MLP neurons of a small language model. Each row is named by its layer, matrix (up: input weights) and neuron, and shows model dimensions 0-127. Each number is 128 + 24 x the weight over its row's rms, rounded and kept within 0 to 255. Numbers have three digits each.
A block is one neuron, or neurons of one layer that tend to fire together. After each block is what it responds to, as a language model described it from the Wikipedia text at the highest values.

L7.up53:105110143136116157110140138135057104120087146139111116130127130094114129109156155108113119147155120138107076102154150088147086117096145119131147092121153121147078122142112125144114137145090133140084151118126106113097097155107156151108150120134110058128109131159127100143131105125130134125105134142116109144119105143137139131169140093111168157145127182150151095153162129161149092095148
L7.up60:115118172143109134168130144122116169138131106141094122111145110131164094130125124102159137139151092159102127152098127087153149091127143104126105105154149145097118106113119145091112130122121161130083099149154096102155120081107147137181134138126081138147131131073100142098152139112150143128138136196094140129088141129136115096140098112139134135124097162120167193099134147124163131119106
L7.up131:125181162148131130135097132071136097142157086121094137153114123095142149123086135109139110138141162146095141099159102124106076153116133136115082117176110153137095071097122195132096115178096126131155144114105136088125135100123112122110136115141140135125122121148118113132131139170134135112157113171130116131102166126162151134150102119144137117138097104159148103134149123119107126139194
L7.up176:125162114132145166155081148107130116120067085138088123132140103107121151144065109134133109129112179107151104086120137076123122096135122138145124125172118165143128087130133100150088167158116157127123099120107184140078108131129112122149142135132140151128096112105130108112111104151138138118192121176075086145118151158126143137165120148129122109119095121101150103128139109101127097147118
L7.up260:096137137160151123121070131107133142172179099118125108162092127102103160106136119085097130147122076131131108110189127162128122135122107147099104122081137149101088145124140118100102109149133097098136139090113172128153149112105101139129113112138131140088110139130104114093165127109151106119190117147167141134146157138132164126155096130192090106112100090160176165154133130140079135085087
L7.up396:156135132119142148162099085112109137169149099143125167137091116109134156118154124136108139131147132095109130107130149127108120165069121083149157158162087151123124129127159145129109143126127130168138098130106119154121129112149111134176175118141111138101168126174094137108121137115122099112126128130098108112116104088156106137131113142134129127124178094143141130133076118124142130159153
L7.up434:126152108140137092120113103138141101155139093144154166159078190113124126103126147125113144142108127103143095121132107103141149134111058145194099114137148150136096149152101157125105156120165124124111123110082103174120174140125097098097125108142146120089105088125120144116113124129128110147146111135154137158114111157117146135144161150161143131143061109132105110077143124128145106128172
L7.up524:126152134118153144164131113094114133137155140107137101170127128077145145123091141172181120102126159131108134179116128106134097152141103117102138114137123148173099154137155161116096097150137113104175144152120144108154120124120098132130144169122128162125110131118129098118134114102149132089152114120156113128153138112150178095132164121104134107109135066125127133147105163129101136157107
L7.up564:110128152125126160090105085135119111109089141102118160160143167109131133098126137125144133106137160113075096153158119082157122094134129144151127139115124123123129117153139124130121146126068139136161066154126154121117122147151135126154153121138111117117157139131137188121148178137149161127126107153109132121093118097105140143135086134140177161089121124123112097103077136120138156105166
L7.up604:124112142113176137120159096089100150154133098138074105114133133101137134161128178124114071133147160100081153140132110145126189153121136101122175122142109125140155114142124123121093148142103119135097164147157138091123126138099077101093175138136133119133106118120134117152143090105103133139140144147152148151106145128142123114164123124076109098147136154109130115097159132123071169121105
L7.up642:104144109123102125125129140117117140165144158145135118118122139086121128155128157119073119072131091063136105152118116113087128147060089126152133144106152135182086143132144180091155131083095107135114123121125150155122136190097103133131152154121110148121139129134117143116106128139107115129128101138147121157114122194155119086146140137122132135158148106122145112133166136080119122113181
L7.up694:111150089099132131115134115117100114149096110124142147135096176147131128162151160104119097125159105114104127115098140120072112119094109126148163124137119138165094138137118107118159142126111124202118134112155146148157134111102131150102127108154159112123132104154118076140089102125119149116171120134152138160122171113143107133093157127094141101149149129136144137116144144143164115105139
L7.up831:156112164128131104145162100123100142116127138146135106104113077154165175133159077127145114204140115124142109132090158109101142147133151172143140121133120128133125111101114105160148164176067119168096129117154117128094106126125138141141104129109100099126149139114125101148109137142138131178124153183165129154100176139158075160116115091128109145123075140130080120147116147128101131124151
L7.up893:132134085121104138141132120089121158132141101102109138161094112135114122152122064130137132120148136139101131128141107062115098142124122173177146155122155150155111107148128121115109119135053131127106099119111146127118109150121068100122141102154100121127109191144088141138177098124117095149166171159165144123152181141186084170110110139107139150149099119122154128170120133110120146101100
L7.up934:136133173132098124163094105098134087154111125159152155118139113128137122107086135147128134077161142092091111143119138127149103086073141137113100159141131125063153151142116087110116124082114125089173118113125086102129191150105114124122149115143126134122140135105082116122122110112140099114133095088119129143168139136123099130143133114147095093111117083127130148116124109116186151112145
L7.up1005:117122129108118079140106118114130077143070129119132145121079126146119142137115081135116139106134144132122095111160084128119151121175163178146119143153168087156138123091135076125127141174134165111139130104101131127131170089100162151157155090107142126138080127119111146113142119137114136150179163148105106147116124168152144143111064109171125150099108134134135092122133138110121135132152
Description: Word-opening fragments containing h, mostly sh, H, wh (short, shot, Hungary, Hindi), plus "for" in be-fore and table "|" separators.

L2.up487:107143123125117112155119135135190117185112082135140159120104136148158128121106179129119132115105146127160163157136136102164109118127101166101140146112076121143105122069116143101135152138146148150131130089090140165110156086104131160107155119114131109115136125153100172118079097124136138170137106121119156137136150115167164109104140147135134137184098152149107134126118124164155150130155
Description: First piece of a word split into several tokens, often capitalized names or places: Ger(many, ardo), wh(ile, om), Is(land), 195(7).

L7.up2:090138152165120145105084137123121177090180150151129101139124122099136132136100153139132125110151178103158105143122102063099111156138088145140111147118146090137091077157162122133094148102127156154135130086134109130131131134155133083112130163150091121141119124113129093149133107125133130145150128126143149149087130110125131133156122134127147117098120097202155128163138135117133107144164
L7.up13:103093152154154133144100104129076119146098115164158133185116137112141155103135151117107148118122130146102197123158118144150143120174146138171116118124105145115114160093122115109123147171144098158146129098127144128183149117104166127149110089134140112182150147109133149107127143117159099169122138141171144129120140125145148129138095138119149104117097128155147158120130121115131110127136
L7.up79:115152099131112143133108142130147123124177163141128133144149104142106130099156078070151111170128136141128099091131122096135123102147124123150089083155160177128117144150094159128075116134174141134142146097124129157132139119133166094123108122110146133075101155130146094152142134109147116126144109138144126142131103154169110106101095110146133111160157138123116106154174136119094181133117
L7.up197:098160165144156098117126134115099149096147102121151129145168130151147163143119167116117073177181109137131107131130085105144121099147122125143123126106137128154092146109108101125106130128148109112117101118134147127135153142111119081140106183167137117145127154136103087124107134114146107174117119171111143136117161102123128166159081115127146134124137076142157136148146159112166165102165
L7.up303:114153133117128162119146121125080139120140122132121118108131163110141112139133114131181162118137137077123165151145112130098159126149123178131110122157096148165117155082137129118090114155140098162160081141155131156106134145096134098154102115116124106146115103135119131091167116163158161112137117154155135109138116126093096110148133111118135119080135122093202110141102117144102182152160
L7.up329:146133146117098152102135096116099154140149119130123106133139148166128123138058174154124114117157162191147137137099182082102153126110104105152100156109137130083135100135142145078104129110127124105133139126110107158125113156133109119099166136095147132176116114120087137127113083193136102110105111163149127125113102112121132157107139117145150122174122148131139140115107131103169128159150
L7.up364:133158135114108116093111110136136111094147132104137186112166114115111090132114156145162161139170097098101166131098136101160110188132110161099157157125154155104125169162167093120120156072133092110160122146129133119140109078102086132093130146162137180144152098113104140131128104128148111125124096124144149157119116130128146118164146151109135161177157139137146139133158143125115142152160
L7.up459:113160089151135084121150118131146161114156142140165124134151154130179148083126134088144096117159124155122182129112115108139138160092124140129122138127128155134051126168108122133127149142170142127121094137152099128114124099111121108151139121118161112174118136069103135091120145150112117109145152134162152151117146091149159175143125103156106101139130142136112127154127163121178151138136
L7.up531:095113159113131140121107113097102093203153104127130145161153132141131137122124153091068143123158138088123091105115135092104126134097109106140125135163131160140139127161136169084115137128090073129130111122130158138145138133107142123144153112174099109116149136104108119129123081153128125131160144196170145116127132147093133114145158133157116113083149095146137112107105160131138115149122
L7.up537:084154123123124116119145162105118152107086132151152087114121170125143147137098116137107169119117135137141145110092105134116133176162132152154151119162131125134093145091151132180156140179091122131183116153098104154137129081087159176123128097086128096161112188146098102132133093100146133131190100145097104123126126127099103122119086115113167098146140145134124086078142129140136129103122
L7.up637:137126133148114078134160118152159153117135134163101122173165132137109124103154139112142140102148137125157153107118132139162155136102132142140144143117106153149095115165120088104126127103105090113093037137120114152101099062134115142175116111102141118076145133156133115144136134124116126155131133107109120104074168119133127106140121135118143116133167093114120153178152131152133146131131
L7.up663:162094161106128089161105144154134176174125125148099148110147105120133124123125154112134122133152148057131150112143111089155139136135128101134146212112140120130099106129141140121134124130113085148107144117155085137114092108129164141139118128123154123096118129108108115135124124149125099170113163114100110146107120115117146153133144118105128129146173125167121136109161130129135128137135
L7.up788:163145119131088108113106073124086131109133158167173107159157106105138125131133143129137149117158100113179168114167119123136158081126126102145091130151158144160153129145124070131101135123145110128144109140159109145117139143146141109141121129093142111132060136129101125181152155134173111114102100175139165136122123122163080134121138120112144130143160132165132148108107154160116145128150
L7.up881:132152092141132114093120113093122125155149128153183153128163153103111127106114077128143108103102127118142122160126126134120143130095126147166150145123147139115138153153135141124107161103189149103114097170114107192119163173108155097079130109162112091072080176141089136129114129133092113098098102160106105107148124115123098104159171115108103108125170111144081136127142129119113170138111
L7.up886:089123169185139121121142158134108144125105118143153133136091167093105140102160137108165120177169117141109131097125132129114126096109139157151140095185127109145110127150158153160122109123114124110136114099129122140103117105140139099131094106134128107116097144149098154153162088172156147159104175116100116119132084088137122131130133079085148135186136162159124119141166150100111125102175
L7.up946:134138138138136130150085135118138141143122128119170128125125148094136119102143118098151113172154113109136171101118179102143113075088114150143135155137054130146180150114143117146123194151148086122108094120140120137113131140141161117089156112137124111133154118125115116120126118125146157132154116154155082138119144104146105145144071146107106138141174144158181113131146096127125133137121
Description: A capital K split off at the start of a word, mostly proper names and places (United Kingdom, Karlstad, Kilnsea); occasionally lowercase k, z, or symbols like % and $.

L2.up753:071145167160133060130129147108124155125161089134103155140124186135145107101099172097137151117137157109147151158109167105133136161154148153146126103144134127122143125156139114098059152169144160123120131133138114126164135113091111104116142093145147133158124184110113127101167112157120099097121140161101174108104167161124126125122109118129122127103084109112128112149139096111136112131105
Description: Word-initial capital letter tokens, mostly J and K (also Ch, X), beginning proper nouns such as Japanese, Jordan, Kabul, Karlovy.

L2.up985:117130101120152103119138171111150084155133148154119083124114158146142130114141112086110137125141160128096116104125140113130133149111119100136159105162114106114134142162121146094071127142111089123102131096135162137125126090144147104114117176111126077134117143112078123126098104166088150127098130161154178155139098168111150099141155117119160160144144107176140139136182185150098105138154
Description: Word-piece fragments inside longer words, mainly h and oh in foreign names in tables (Doha, Pohl, Khumalo), also for in Bradford and performance.

L2.up116:131127105121091157155157134108182103097109130073134142138132141129138119172158120162159133146159115096145097094096135134156157138116115132140149103122143156147101100130113154127114151135115150130100173125071121125143123106092119102082176134120120098114105119159151096100115097123143112129142136081100157156134144146093149119128126131119096121135113152117132103092134148134122156122081
Description: Mainly the == or === opening a Wikipedia section heading after a blank line, before words like History, Results, Heats; also word-initial fragments like T (Tennis), Coun (Council), und.

L8.up357:160160109120094190143121157180139152100110092147138121137125113129110156132141141122101137105158130154090147155094145146125144182094148132095104150175148163134115124101143095113083166100121107132101139120114101121128103123141120103094173139158087123107133157104112144103132135162098081129124153154126084141118143170146097168191077070119144104153129113138108110141101160095104138121147
L8.up743:131152138102130112102146129135154126121082090148112164099149146141117110121127130144101126135115159128143119156104146130150113139139118147105136108121129124135110129142120092153129166131161136119116107133078155135132104154156119104115108121194145132133125147129101182097135092131173113121146109106123107143098123117131115166146125054131165087095201138150162092175105140120070127122094
L8.up808:101144125117116129071116109145100127109131122188136138109152129090097093133145144125149141105110120163101133118106124135146138171142155135115112110146140115139157162093120127106133137146133104122093142119102097128142111151117128089110113142121132122113126155134103119107116114100177156132168130131133130175067110141122104145144157129094166150145206138122100126140172084113101094069100
L8.up878:121144093087106124104115160102136133125114118133150194139145124090139109108105183117152156176146125124146137138082113135130133166158138115153175106099109127121142151126124138141134127163159139122099116113144129151144116137125137135126155135158142074142110148196144139140118141112069094074171106159115130148080145113152108141124146134149145098127132154103176120111134111088173117092170
Description: Final or decimal digits of numbers in stats, infoboxes and tables, especially unit conversions like (6.2 km^2), 2,972 ft, 5.36 ERA.

L8.up105:120150122133115121101126113097137123168147130129130144135098134125180170121116167137090066132141114105128142114149126112077129131097110129116087153126121153174112149099160143159106089069113088186125116165113105141119151136109136122116078156140113107126074120173114095138150092157122127134156135139162101091110122138152141135098139098143084100118130112163145107123151143107156123158160
L8.up467:115123155118156130159129157123128159152091167115086118126132168143141162104146129146119136150160128112118134147157144085092116120101119105130126116129103144102122130107110129086177122110124166140144118100108105121118158117143090137131070192125103115099102142143100119141084128126091143137137081098126148143133118143179125096106109109144112084101099127163117099140137135106102118107120
L8.up768:127130118147152155125109142122123111156134077110114158171105070106152182144134128139108107141151155112091104125095153133077138089112147106171140159120145176103115136139125117139120123155149123130095110105082105108113178145127133102140151133112111078124069150132125163114138135131154114113132094203127113153105150158136131103140113146147133129149132109155174080099149135099148143128181
L8.up769:102148178104097154119129093110105137115111110124095170142139146104184159100121156129119109147163110139125138109139131115075094152095117151145093143125111131116091129197105135124172130115128141167114156128112156117117114129134086090134133126148109113141061141151144083114127082133101128139126189122110166145135140168156132111121084085123119145138129088190150089125116132104148090139108
Description: Capital "H" split off as the first piece of a capitalized word, mostly names and proper nouns: Henry, High School, Hannah, History, Harbor.

L7.up1:175136136153153147145106125145151142150122157134154104145118145147134159141166119104091147159188131081115134106113169103157139107154112140131130078154127132119109121187122136145106116115126123136107170152167122132128148111124158121096168137139106089112131088074122116124118139160121118160132117095139119108048132111166136130135148127123107122096078091160089130121123155118143136149128
L7.up172:072133139108119179136144128139141158139123109115120161173148132122156144097147142111131127153130148105154134149118070113123116158148128145163159137102101156140126185162188112143159140105132150157146116122131116133125125132136151127115141137107109100143117128163124109037132131163154121134128159126135108100088134106103116116153136132124140094122106138128079138110119103120115120155160
L7.up232:122100162121100158142113133118135175172085119150105106156106134112170104128136148120092120119147107114168142126136116104099121129134123150155152100108117103151147151097119097136129113170113180141157115164120125121151114129127148128140133107173088153122156139163151153109173106154123122107165147085120151130082150111169126080135106155121124105099098064155079136174119119107132132154178
L7.up383:133143079144126164142112111129130112123187168111091108120094097114121127105152119150116130165095078117124127101128131127126119126111181145190136138123139154110113101142112127164125163082119097101115140082135142131114144126126125105139159160110176124128142129090149121085140161161125125130166158123111103109095128164161130122104147138120149113172125191138123155080128112141130118124135
L7.up417:113100130100145139156110133123152160159137103106140112157133146120145139088090106123141107102086152142110128125143095139091196111096118110161138105131140173091137117122137135116156166148129146135150119088141126131125082145095119117133181124130111142131160101134131148129133151125092142107106144110102104129143107137099121127126121152082120147097121129096121105106196123186160133169157
L7.up426:122110119083136096101116150115177093119153142145148159086123166155138135115102163157106203134141093136107106148105121142091131131111173096109151075119172094117127136160100149171114155142132166152112134102136127088142146122122152109138140169152119119160175066104127132156133142136145096129157130128113136135112122156139179139157119139090101109116116110114124115149124149096153121130119
L7.up436:120118097141144161124123142160156091150053111169137184161129112101119136127152108117152135146111188118145097121095162158112162161137134119158102107111165134112150196143134172159115130136136121107096115108110138147122109109097170106137177100135090125115152117102125129132103107096128168081145145108175115113096135116129105101135109133138131155117146144130140115136100082121129127130123
L7.up452:122135126123151150149149157084149146091136176134147129083116100127128127123067120114178136123128153134142109120099151129170121124115142129129138131172160129095076105138117123135132163089105146113155097137114110119131127154104156132093121124105142150134104095131159107116106126166104113122103119082141128094106118136130131144133133154106123120154091104164162145102172127129160144121193
L7.up475:144118139160119150116088106112120119119131142133126134106166184125143119116130118093115137117138143108117144157151158155118166115101095138142141158127116158128129137113156128109124176121105113120116170086147120113139108126117167160093094099121099122094109138141127096125164123171145138156109102115073079096122129099101102119152156111143121085083120154141125167096152147155125134194141
L7.up543:144127120116102144122140128154106168115109140114132129106134147116148101130123102125125094082112119157191129049124103090117155163128128137165152137121144121123138162156138128114132082130149115136085106116068113146149157150101182175073138154116106104100095155099137173085121097148130129130139123106137135113093129098106122153102166170112141109146092096132135131093140143102157116132146
L7.up683:140150108118105111126135125098159128157128190120111109111137085139137117110128134094098123119145126121149113147090132117171107121161123139125150088172156109104148164190138117161152147133137151136133102120117122141110140131112158148110122148096148131142123106148090116176118203125117160165124093122135131121131117174134125137127074118116148097172098079161101130126138095164123157166127
L7.up721:084139114105162160144121154153114115142069127127124166119148099109133121128138135136190127124087101125162128138057118161178125098173090148120139118167151098111135106133145141125135120093141153153154097148113136098129148133123124139120135148084109153112126112169112148098083148146133152130102117126094114117133127150143116112126108101181178106140102122136097164137138077124153125173131
L7.up821:105146128114126145135090078153105103168108156132138106114134113147132123124149145118119101112184129111128122159087133159160115127147068122118122146127153130093136150162144157114110185072147130175119092109140100081133113159107139092142131106125096103125161119106149154158156098109129171107093112094114154169107125131095130136118103145127120103107150134137134132168161163063137107084125
L7.up859:131101145122151113145100130144141147140124128121130158147151167157126143136150131135103162104103142148140149169129123123109111160082183073166126114127105105117109127145170128114165129107111148078114134151085119114119082139135147103116146098122096144090125124111101125120135154138153100106151150155154136083085085107141112099150131146158083080072144088177121099112125115125129134096138
L7.up896:141128176137117143099112114132122124129134178112106115089116127129128078144122161107112160119121184121093129079125124084129116150116142108146123090134109122147124098129139119128118136117129119163174097145112160112142139111110180106110165108143126110128102092123115125126126130121164127147145148127133085140135120117076134085111132086159131120126130128145140152131112145144130154122124
L7.up994:154134140097121163120122132137094098128120155079160135122104095111135144130188184105108144077145125122121167146144124123107121138091091143134132148170189124134172189131101136108152140109137140136161151135131104129091152144092141152086156128173135102114122074135134127139128140107136129131139081078108106112085073189151175131116107105138134106081125144112176141122149171131126153082095
Description: Opening markers of Wikipedia section headings (==, ===, =) right after a blank line, plus table-row pipes and sometimes "iz" within words.

L8.up551:131089126156130127117121143116122158126076143151108134099133116139140148152129110127102160109153148138185133149108130103124133144110071148156133160115122112120113168136168165154137147122097130135130120136146120112122069109123137110146161104133086143096144125108100162119175108124154130151084108116098077077094110123138130145104109130101114121144113161179145110154051175153161122122098
L8.up749:111168128169125154149100144155141113167129132147158160155149121119135101128152125121176126113155131102114071132104118106186141121112104117106081161138106116095123108169171104114138100165188124150073159137131125113140116166129129117152126113101112133089122113161168138122124111124121165120142151182145130106111115117120129146120148166111125138142134123110124061131129099109152102111103
L8.up866:102111124110101179143121102131106153133128120149182144110130082136110143067129085149128120148159112130140132127143124130141145116163114141134117110139126112146144092105132161159104092151110125159099129105116135111111132104116145110149096143105130120101131138116170161124169124107162091161144132151133089099080128142142123116112139168111088122144100094138114112148131134103177097154138
L8.up919:129126150131084153157120171101148148128138127109119161119142145124133126150106154104147121088088102117142119138117090104096152147129106136125117146139117145188114157089147100147152135120153161174096099140118142131144119148124171119103119125110103162158177120096135140084123096135074096091125096119142175101121117133139137138129114140151110126094129128152133101132111120123147125115138
Description: Opening == of a section heading after a blank line, plus other structural breaks: blank lines, table separator rows, and "is" in opening definitions.

L7.up56:133122129085176113166154126095136120103133134113102150096134171120133112106093134134150112139122089101140091124143101139146143077131149122153171110109092139138072114112138091152108116103152122130136118126119140095119139136112142128083170118121088173135135067116169154100110143195116109108143181099088126134156122107153146131136164082158139137135120119123132140111108138204133139128111
L7.up117:093122128111124121130148123122175129123163115145120135127143133140147123120117184113146162114130126149121111130083127131182127083123153114120132087124133130138131168165111117108096164106105110148112119152118139168149115098120108119130148099135088164135116113172149145114134086127152164158112104126119125122130143132085088140128121093120169124149147173129172140105137122130162111115107
L7.up277:154123099129153157137095111124119138094141138123132123153115106148169131158112175110088148129126130113097123119158137111104124096125090138122083106135108150115051152158099078137137113057135114138174155128125159151139117139128110182084114129124119099123146150180099112141154105169116128134152139148144142106155092166137160101094185137179142158162108156122169124131121119129155144137078
L7.up328:134182137128118111114116154146111131117173141110153138137096118138132135114118136117118137160115145129135101124157147130128109140120112111105104129123112160116077166168075109172118144138142104133149166128127108158107115136101107137139184130166072105145112122154074118111115077144105154141127124142128105129148163163135115165144168131146118142122155082161087153120138140158141129112109
L7.up337:098136111190152112144133160090153145108164130127175113141152111156151096146160131139115115103120136139131100107112124144136144077114134143121142145190103152141117137134113091124096124145120104120127126182076157174117154152139127128118155123142112146092151109120101095138113104117104129095158124118101186107143152164156130140173091044110144121134119104139118133165142153134143087160120
L7.up414:126152109093099149113125149154128141125104107149151131071110143147110168137138150088166116125155157142115142141132135110094127132127121123132123130141153139108167163073137131161116145143144118108088099132153084134120155139115085127121106107124112130132118120133091092135142136143124123181145126133163082160106158142155097142167135123121167141102138142128149139143102092104113153115180
L7.up430:104089150061176118116121098181113091163148128110094137078150131125145125111110148133145125124098130143162120141152149123128108118107160135082123152117103125137117136076113110137148153097134124091079129152118099141133160170130105115113111127139107152133121118098127095103144116102121089160159113122115096161138154148126108101153142124102133089102123089106168135148069109116135121160132
L7.up462:139108119177138104134144126088122150136149120145079132090124128109085136134135125130104115133134156123167123077138181111144146147150124126136128173134149157104060118126137115133127126102111100108080116110155142115152124144122123136107155134115155133125179119136101135153101110124101141151114147099133115132107144132134163128126086098126135121152162141153123109075110130167076137158064
L7.up486:126106104133132149111146103110123158107164122117143122107105115115128151117107114148112137117163125125115082181140144141147192159104134069119103124175103161093110123103092097070128128094100083160125146116104118124093122192097097167134126150111124165130138143126098165128128117131129119116130147102104129153143086116122157143150101073143104079147123120136137123089124172150145094158112
L7.up643:104153140125093148070155115133108106068157112180172115135117178092161119103136117083168167133149122131168186126138086107126113118149127131142137143098149158124128136122082117087134133134126157111100122138083129125139154103121134141122121160154143077151134127170116115155123132125147122103139096161102142073151123134162107116128127111100121162141147136146129130091170127147111095089124
L7.up662:137132139124118144116138146121098133139196142108140147107098154140130134104115128129147172122119099135145159115077142138212124134132145119132114158130141128118132194092093188142164152138109117116101156122134148124148104153102094105136145126122162152121144110120139163104138090127094162141130107106132173114109124095114106158143133135139160162136149111168107123099146170146103139100101
L7.up688:107126110120128131118117122171102123096093134120142145080097116120137094122120129098117150135146122155102130139139100090141117142130131104115135159088166125100130128159127173086081150132123105101121191158130109100137127145099109113080160103135131123150116142176108137088131098136130085162107128135115106129140107219146115141137138086133115139115124116144107121174147099161127114140123
L7.up751:152132126130132105142117119138082137094150138131136143150096170101166138125109096134130134121142088149110130121150106138146132131164141097138145138130153143140153173153126128139132090132137144120143134137130131130104139133145153194093126131133119108131143105132143079109136067187122125150104119124132119132096079165115144145142139105117127088127157131126116105126089126122147152198171
L7.up856:107109085136162129134105124095127128128150119166104138124106139130179125129107096141093155132138146115128124120126168107154111112158104156097113149130147143169127120089110127140110128151160123107121102113097145124100153137123113157127131081102120110132144129174117140132160097163112116155103143163120082124128131171167115129180146109080112137150141114169136148132141191147136085162111
L7.up870:143087114103077167118070163128115157133141155138116111150115133133159137131119128119127149115127127104116145149152102099127120105144132151148112141135120118132106159137117106153087162158122137165136126121096128131109135121174164142136140077101114098139116110107131170134135132126103094183151156106130092168146131138118134148151100097074129153102110111150104132079159146139124099106148
L7.up1008:140097110108112119148125109138103140133168142073150148120115147144173111108104138161130150142147141142107140137095137142170134121129155095152084126149155091088130155086109096098143135115130140041157136156114096143105112163091099126146133151130142157142157113142122120066097109111162151167123122132115149157128123077095108154128192149103143126113117145119135118110101101115143112144086
Description: Word-start pieces like wh, Wh, bu, ef that imply a set ending (while, whose, built, Ref), and separators in infobox or table templates (Density:, Census |).

L8.up521:104167117129096123139101137111101148141124095172153106121060118151125125134102147094142103140163106121159125145104159140161084105136106126147141129110106152128138125132146125115156109091098122112131145139106135182119171108074150140082111105088134114137063132110080091138096147134112101123103145135152153108165133094139117106129114113129134122139134120145142129135204117143193129144147
L8.up532:123148111163139068129108104167123074100166120144141108114112158136123130115119178084124135082129106125119154134123108144168120109072109112141133104162150121127129137132159098113097124099152105094123160131093143101171126162137130128097141120153170119152139145157102117093123120152131093123092147075145145124173128111074138102155086104139134124100060141154113136106130117121155120156116
L8.up740:110121125156141110119117136126102117131156174143124111130141169130145124133082132155132172124120135169128174122165117126132166106154130106102120124137118129105122155163143134086092120122168115095116106109119127167106172095146124109112119184130152165132094173120109172142130097156151122106110141149116141090145080097114109094129177139088153096127121075138110126097127123132149131170142
L8.up946:130143126123112134173142092080121164175157138138139147131130156162117118139071121098134120088134107159130147180127139167089106166114130126158102114138110151142193085126106136094116111145129134161126139137108107154161085132105114122110121068152107115131092139088077131107124124142125111119133117140114138115155073165131101146128124113153159121134123121134174092118118098161116156150111
Description: Word-initial J or K fragments, often in tables, lists and headings (JPN, JSTOR, Japanese, Kingdom, Karim), plus occasional wh pieces (whose, while, overwhelming).